config = dict(
    num_hidden_layers=14,
    hidden_size=320,
    num_attention_heads=5,
    num_key_value_heads=5,
    head_dim=64,
    intermediate_size=1280,
    vocab_size=16384,
    hidden_act='tanh_gelu',
    norm='layernorm',
    norm_place='pre',
    norm_eps=1e-05,
    positions='learned',
    qk_norm=True,
    attn_scale=0.125,
    bias='all',
    tie_word_embeddings=True,
    parallel_block=False,
    init='normal',
    init_std_qkv=0.028,
    init_std_o=0.00526,
    init_std_up=0.028,
    init_std_down=0.00526,
    optimizer='muon_variant',
    learning_rate=0.0135,
    lr_mult_qkv=0.4,
    lr_mult_o=3.0,
    lr_mult_down=2.0,
    beta1=0.9,
    lr_head=0.0103,
    max_grad_norm=2.0,
    warmup_steps=0,
    schedule='wsd',
    decay_fraction=0.893,
    decay_shape='sqrt',
    final_lr_fraction=0.0,
    batch_tokens=131072,
    max_seq_len=256,
    doc_mask=True,
    train_tokens=451700000,
    max_steps=3447,
    dataset='wikipedia_en',
)
MLP neurons of a small language model. Each row is named by its layer, matrix (down: output weights) and neuron, and shows model dimensions 112-239. Each number is 128 + 24 x the weight over its row's rms, rounded and kept within 0 to 255. Numbers have three digits each.
After each neuron's rows, "fires before" lists the tokens most often just after its 100 highest values on Wikipedia text that the model never trained on.

L4.down101:105100112143134112150134108152134129206133147122087101129142154156105137154129144128146169164221121152157111118100139149136106105155132118140149133100101120132123125123139130077174142170121127136122133140175141112114112137139118109102129094121093079116107125106146088104118113119158080149128144145184153160114163101130124096149141127184156125137114075111125152122152125138089108085121
fires before: "|", "\n", "| ", "–", ".", ":"

L4.down174:131123105148091121128108121123119129139153141104127101125152120116133108081130119122135071123127160154113117121114152098146108103119155145126113117135085139101122163123128134161122147130190130114144149157105127166112115147089134071124139110145115120105131105105160095155104178135129106129104153140151111143128111093149174140158124095097133089141234061115104101107088177120138120119119
fires before: "| ", "|", "GA ", " ", "\n"

L5.down571:130093138120110135122165156095120160122160130097148155133133146109113175147148126093134157158105123147152150131127122113119146139113132122113082144087155142097086137107140151106108147044138084145084093138165111144099110132125156136126134103134140116116111132108156112193132132123178120090147165157130148132150116136157129170115133124106094130105071127108146186134109117123123115164128
fires before: "\n", "\n\n"

L11.down877:157177102155087185155118114090148148157155119125136161121101121117111115105128107123096146164120088140124068181130147100142165130099116128156129127127115138120146106103121133140116127140113110136061095102117119123137114128148082155151112122112150120124161105143138123114125123090134094160133150099111161111094164117103114135124146157142154166103130142164113133105134126108145127187121
fires before: ", ", ". ", ".", "\n", "'"

L4.down373:152086112134107112142111160087175129066102126150134108132106103097143149111102119127105123156121134095132138111134156138107144138128146209114122144096097148157116130128116127113142121126135143111108118153141124140139101128122137122200099119185144078107127134121090163142115169147125182153141112127130144103121134148099118188111125083142075111158102123111137183102179144123146172128107
fires before: "- ", "| ", "|"

L7.down1087:115125126131126104110098134097104138190130129138110140130152139097139105097140137117100119129100184102143104099175102105164110118139143096140136112082132163115126134093139140157123104142099119128045130145140124096127116120081096131102135130164131107124139131095150152170149090118115185165142120176180156167104111086122124136124144127127133092132174167169138141148134110107127050147125
fires before: "| ", "|", "(", "and ", "& "

L10.down429:137182126135127138117162094116164109101166143101112110119086132129119119157076137174107096138152168176113123131152105125149132182135115120165086104149131130123110112135122082129162121150152148144171145150162110153104087107098091104118132128124139113096105099124179181121134107104118161145154160112082135127101143140157132130121113165153142149088100139154101111106136101167105096162144
fires before: ": ", "(", "-", "November ", "+"

L7.down1182:093111104093094192117139124123154115137116124116152124095143160094128125140130134117118123146120125148120147101139079146179093132116133107126123102097149128133155142133090147081080126116095119146073153155097143133132101146149149116100107117172135120119117095132129135158126120182104113175135164128137080149121126082136167090116151114150131133121125104148179130144127133109106098124124
fires before: "\n\n", "\n", "00 ", "30 "

L4.down608:120091143132171141137126139135116142096132121149135107105152122111112094112099111124137143129093117118138111121133145141119175129110155122127169094139138133179102155130109179120106102158142124105151087163095146149138129121151126115119140082134126090112099127151151127116117171102130168127155177124153069100106156079115132133151190141121093162128102094124169072124079170103146177123136
fires before: "| ", " "

L7.down833:164105170140100133174148146116133101107127137107108124119118112145090109134154116120093113129149119119141145145148148115117125114108153143094113181142127080155122118116125134121128105154156165105139166120146148167069144159167099153108133152137105116154140106094151105090140159118084118125127167152156120173135103168137111129115125097138124152139141147145139113051095139124156142130127
fires before: ", ", ". ", ".", "===", "of "

L9.down520:129145115143163151171119137186114148111154139086115176101171126144109090114162172142103086133144117126056134124124084152135134104141104151124101107110157138122115137133130099126158127090115105127158136085102121126128132129159168142155080134132071114129122135115147158137133127146163146149154097139160131141140158096087147137102128112138112152119092123143148124098128133104177125143154
fires before: ", ", ". ", "."

L5.down1187:126164135120127131130164114136152099098094143133117139088108126097071160158136159137140139139151110094109109162155128164130119159136134124138146124130137121109146108118087145117112154104106100164119133150152072141096130184172094109085144163157128059112159123199114134147144089101091147156174133105100108115117115101117190103148143126149119121140116096142141115097156116139126124165100
fires before: "\n\n", "\n"

L9.down965:105129184121121110137124095125095100083129122157149146133128105114123159132102153092172115142165130149116078065183126134131121115132137163154116132110144134132134141112133115127105129130110130177118112173045114122096138139129128135176130102143107137142115136140125123169147136147149118133148170167097126162119127101134105103101109139162109118133155131117138087134153117145101163162100
fires before: "| ", "|", "'", ":"

L9.down1176:170078073172141164131134145107152118130137108070111122161129190136141117140111116136125118125097115127145117152132138105142156130141175160160123103125121135126137108101155176098134145109117062108159170118146149128121144122104184143129150087162112136129110120106122147156117078155137148130148126099147133146123136114100148141149154128140139172115118143108098127135120111058157128158123
fires before: "\n", "(", "as ", ": ", "| ", "–"

L4.down960:124147142142085120177097183153141087104153100111141096115113156162104105159126108160154118137111114111138111124111122148099134091147079085129073127149115132109145121123125115157116103137159154162110112108124134095146120104155143146132098161085173137129135122128138128164112082104125127124105129133129075138167136134168123124091143124142101123160128121119169166125103168101169127118145
fires before: "\n\n"

L5.down249:122126103098117137151125118169176117067128122114159083107121137128135101141108104166154112084131124107103093139137166177063158127151141171143118106117150152130114099116078141085152110105092137161100125151084135054104134136139165128115121108112113118108171095146121122137108137118133124121111153138104185127113104109140135130154126118116151145125169114150106095077121121132123141148115
fires before: ", ", ". ", ".", "ar", "-"

L10.down11:129118141129127122153179098125112115150162131144160104139135121103092142114148152084128111140142121154140126136149070091113135135121105160119098100101125162124115147138143143138128094151119138156071190074102121096115156154119120182107130168107079118107180115135113132129156136104072148136138146150139116158150121096077139095107110147086101064145150124155157108130111129137179156153152
fires before: "| ", "|", "("

L7.down597:163117148162133114122144133138191122115143122124136122148117120099113127141150082132123171170132082120111141150147089110096108149119120130156138078123143133115097085130082159136127152141131167116075168152146104086118138164148084103123101132129116104149140122111156117177092105125085124115131120081139101141109126104136123112126174119119129129122110112120136150143110164177157118204138
fires before: "\n", ", ", "\n\n", ". ", "| "

L7.down385:156104175129156123156102100120137159119142072083118143118124153138124129171135111098119100121101114132120175120129155136126105130142118097107126147099114119138123132125135139135091123148122118156116131143136149185125124162124116110132140114127089146097129118121128075102157106146152074151132144141123136152113139111116119153126130137131131136144194123110120122090110118094116175174081
fires before: ". ", ".", ", "

L7.down981:137122124162079176128132110135104137129129113099133134143129162116114145134120082117134141137147121122167102111111180154127125139167083128073118156133105084116114146128152101109138154137114131102091144105144133122188133106105172173129120127151126097126091160149107160132161084103139074098166117162130111145130149144134161156127081134104130111121100118162100149079109128094105122074111
fires before: "\n", "\n\n"

L10.down403:135128139116145141136161100149137158136120116128150126095095117124171146120109124098157132089107084093165114148109135131114100095107154098136105125144134157160158106108117130124138124171096149080013159137115104144103140131114118119136117151148120142118128107099063129149150151141168041150125109097141132150173103132152113137137146134130162112101102161113154145097105113146119130133132
fires before: ", ", ". ", ":", ".", ": "

L10.down228:165138127129135117100163166154110146126143135077099111125120135163069171131137169140109118135179133128155138111110133176127131171122137117166100135108106133142159116148141096138153140177124106122120130137134170150127141180160109094124141095135099155125110115162095097119214157137145125110143137094167102145133115170126130121113152131146142085121073144137127144122116148112133121158080
fires before: "."

L4.down203:145149143128157126161108122136139052126145073138115078089153148126112115095088097140144120155146108132140137125121155121124136149157100175162134111153153147106127136098121182135167130142163117157189143160128127130133103126141144114123123129110117143085158150140098131127095133154112104105132102123148143118150138121112103149108185152122135113117142146118113165140136160129115124168120
fires before: "\n", "\n\n", "6"

L7.down470:102105139076120147165121100196146116121155131145147096121145145103157064115153114146098088116136082091097138162101101160141162160114135119101117085152186104133130141104133134135114117109091098141126106094138126142124118108147148133137138141099097143171114163124127127134128123147160146143108143173111109111143138083113131101133155161141134101104126136081130121120098123125154131114165
fires before: "| ", ". "

L5.down667:088126141139148130142136138125139136151108105113169155161170126137100164134137139136081115151109107145139169131115098126102148131112099135120124116163110085130087143106150141116143154137108112119084126118162152157163110133157169144077156144100127126120138108132140096119141112123159085095122111144189102141135140177113094160095129096080134111133147129177097146143114132137087105099133
fires before: ". ", ", ", ".", "t ", "\n\n"

L5.down593:095093138133103113129138116124092162109104133114137113151169108103119125143149135114082111123164125117165128123158147109142069115090140138113123114124135139106119144118161156122106100120079145101114117142166130114161162123164157133150153132180144150114140083162158142109127139119109148133104139120145161150140068080154084183151159135123098129139139157149144149115147196129114124148156
fires before: "| "

L9.down908:125112093118158136161102131090167098121126109187106132116147143112153114098133132131175101144128143156121087138164131106108139120129118134151167111157103107088135115090086117120132111121114126118021130141122108090144131152155152164128072103139160152152157081115082145105096137120142109092124086120116136122142130113111132130114153155129108121097161156147144135104125141156150125144128
fires before: ". ", ", ", ": ", ".", "-", "; "

L10.down53:162111131147125123123152114165109103130155112098090104131112150141151124112131156101142159130106105166181112164131124098106106127094124093118107142115125122147118082132169140135135133169140114066097157175120166170084131132128120100136127105141099172129158114111090096112181141100151114141139093124112121158130133155152092089111126120145177131133130089182135140095108102124111165148129
fires before: ".", ") "

L5.down1271:135125145138117166148108123118173113067134134109133148151145076168080161094097130099156135130080128120137099083134088096114098130134123131134107123122120135122148130116122145163154120149112149108123147119122148114127110100145104170163142090175089106122139120150086143149136100132103119106106144078130104140133136139082086140153130167164090116117118141104139179137124127085124183117111
fires before: "- ", "\n", "\n\n"

L9.down564:092116096129103100137117131174103079128137185128181098104146134111136102188121138111146119131131140105104132206129136113094133127122110136139103126157109100132154123082124122112152118128097106092088121115085121121106097125119109149132140106128140120133135145109107099102121124124148085155113121118137146083137163114139136101104147158113143171153106128098156179126129141117145146146132
fires before: ", ", ". ", "(", ") ", "===", "; "

L4.down328:153107098172129136100108110105113117173174156134115126143096120130113147106128127127091096117106178176124143104099139117172135148117095115149153144126104150130103148115131133147125134127113144180182125141176131134137110095092143123157143094138074168102152141110165131117133109122140111138121111127144127136150105164177116116109098129167139148136164093134092131105123119075174089140065
fires before: "| ", "\"", "- ", " ", "\n\n"

L7.down456:132121166114112137129134139183109129143111181106136122161127147162115101087109113114139118165154135154132099139128155155141115098169118104077102106106185113158139117116131129107107144116110173142114139148147096176168111151123134161143099116134096151116153118123144138117111148185117116157112158103063121132135106070137128159175175094111150106119186135154155121129095113105109119112120
fires before: "\n", ", ", "\n\n", ". ", "."

L9.down885:111100119156092148157117065150111123119107150088118094139203114132097130120090091135125098167149104109167140125113157133124136132138134149136127143111150132150112136105174152131167144136119115110195110133113184091181160155145146123110110175126115144132128128136142151081143133164093084111118109075133149167136148086127099128107068120120134160115136155103130090162106185090122063146153
fires before: "| ", "2 ", "3 ", "0 "

L4.down628:075062105149150145127162133124106132136136098130096172134161067132074133142123104103107124133099110147154132094121131131140108142144134128131130134106125099124115161139119092106096108089091053130096115153113158082109134131135153109114168121148119138180109119115147145163154068136146088103119111140133139154169169111117139144122094128118138113105096161158147100108099144130108101136104
fires before: "\n", "\n\n"

L10.down184:134102105139144119097119106145117155112122107134071149088171119112126083125147123136133182132138119110106136133116090110156134155108097141145126149076130080092080143110094142119130135149146117111099149110089134128086120122120154104066158117153090137152120144143130085156143129152141109131119146119178129147128143110124144145128081157140118116134119109139118136117142085134157141110124
fires before: "–", "ö"

L5.down466:076111150083170156167156138140123148134109143149119124145089106116137095091106116132107119158100113109123102128119118102116119108096153100150142124060116123161139111140092132117091088141106135150069097103138157101107155135162146172145140125093135118073157118149109128107121115120105108097115155114179112120154111086148083158085170150117097171176113110134168131160150131158146121137107
fires before: "s ", "of ", "| "

L9.down857:111121157128167166086127069116109115107140152088156116105104190125120131146138123126103106108139086100152062119110133115119145148136156108066136102118135139108069134147125102133158074076113120127100126160144122074116106105129153147141119168126134145104137131136148099105089135156105132111113121137136129154123162134156167115137142179129093125117128117132123121101109154134168109110121
fires before: "| ", "3", "the ", "===", "Round"

L4.down1025:101098163090172143100129153170158162114160138130083108110110121159158112119114112089084115115144136133131111131141082126140112077114157151093095124108141125148076104157148125114121106117109104078163133102134142153138104149140138158124119136147146140143129104166103117156130119098099114143115114134184088175125108117137134126124116086165141105095146158105131171128154161127120149134136
fires before: "| ", "\n"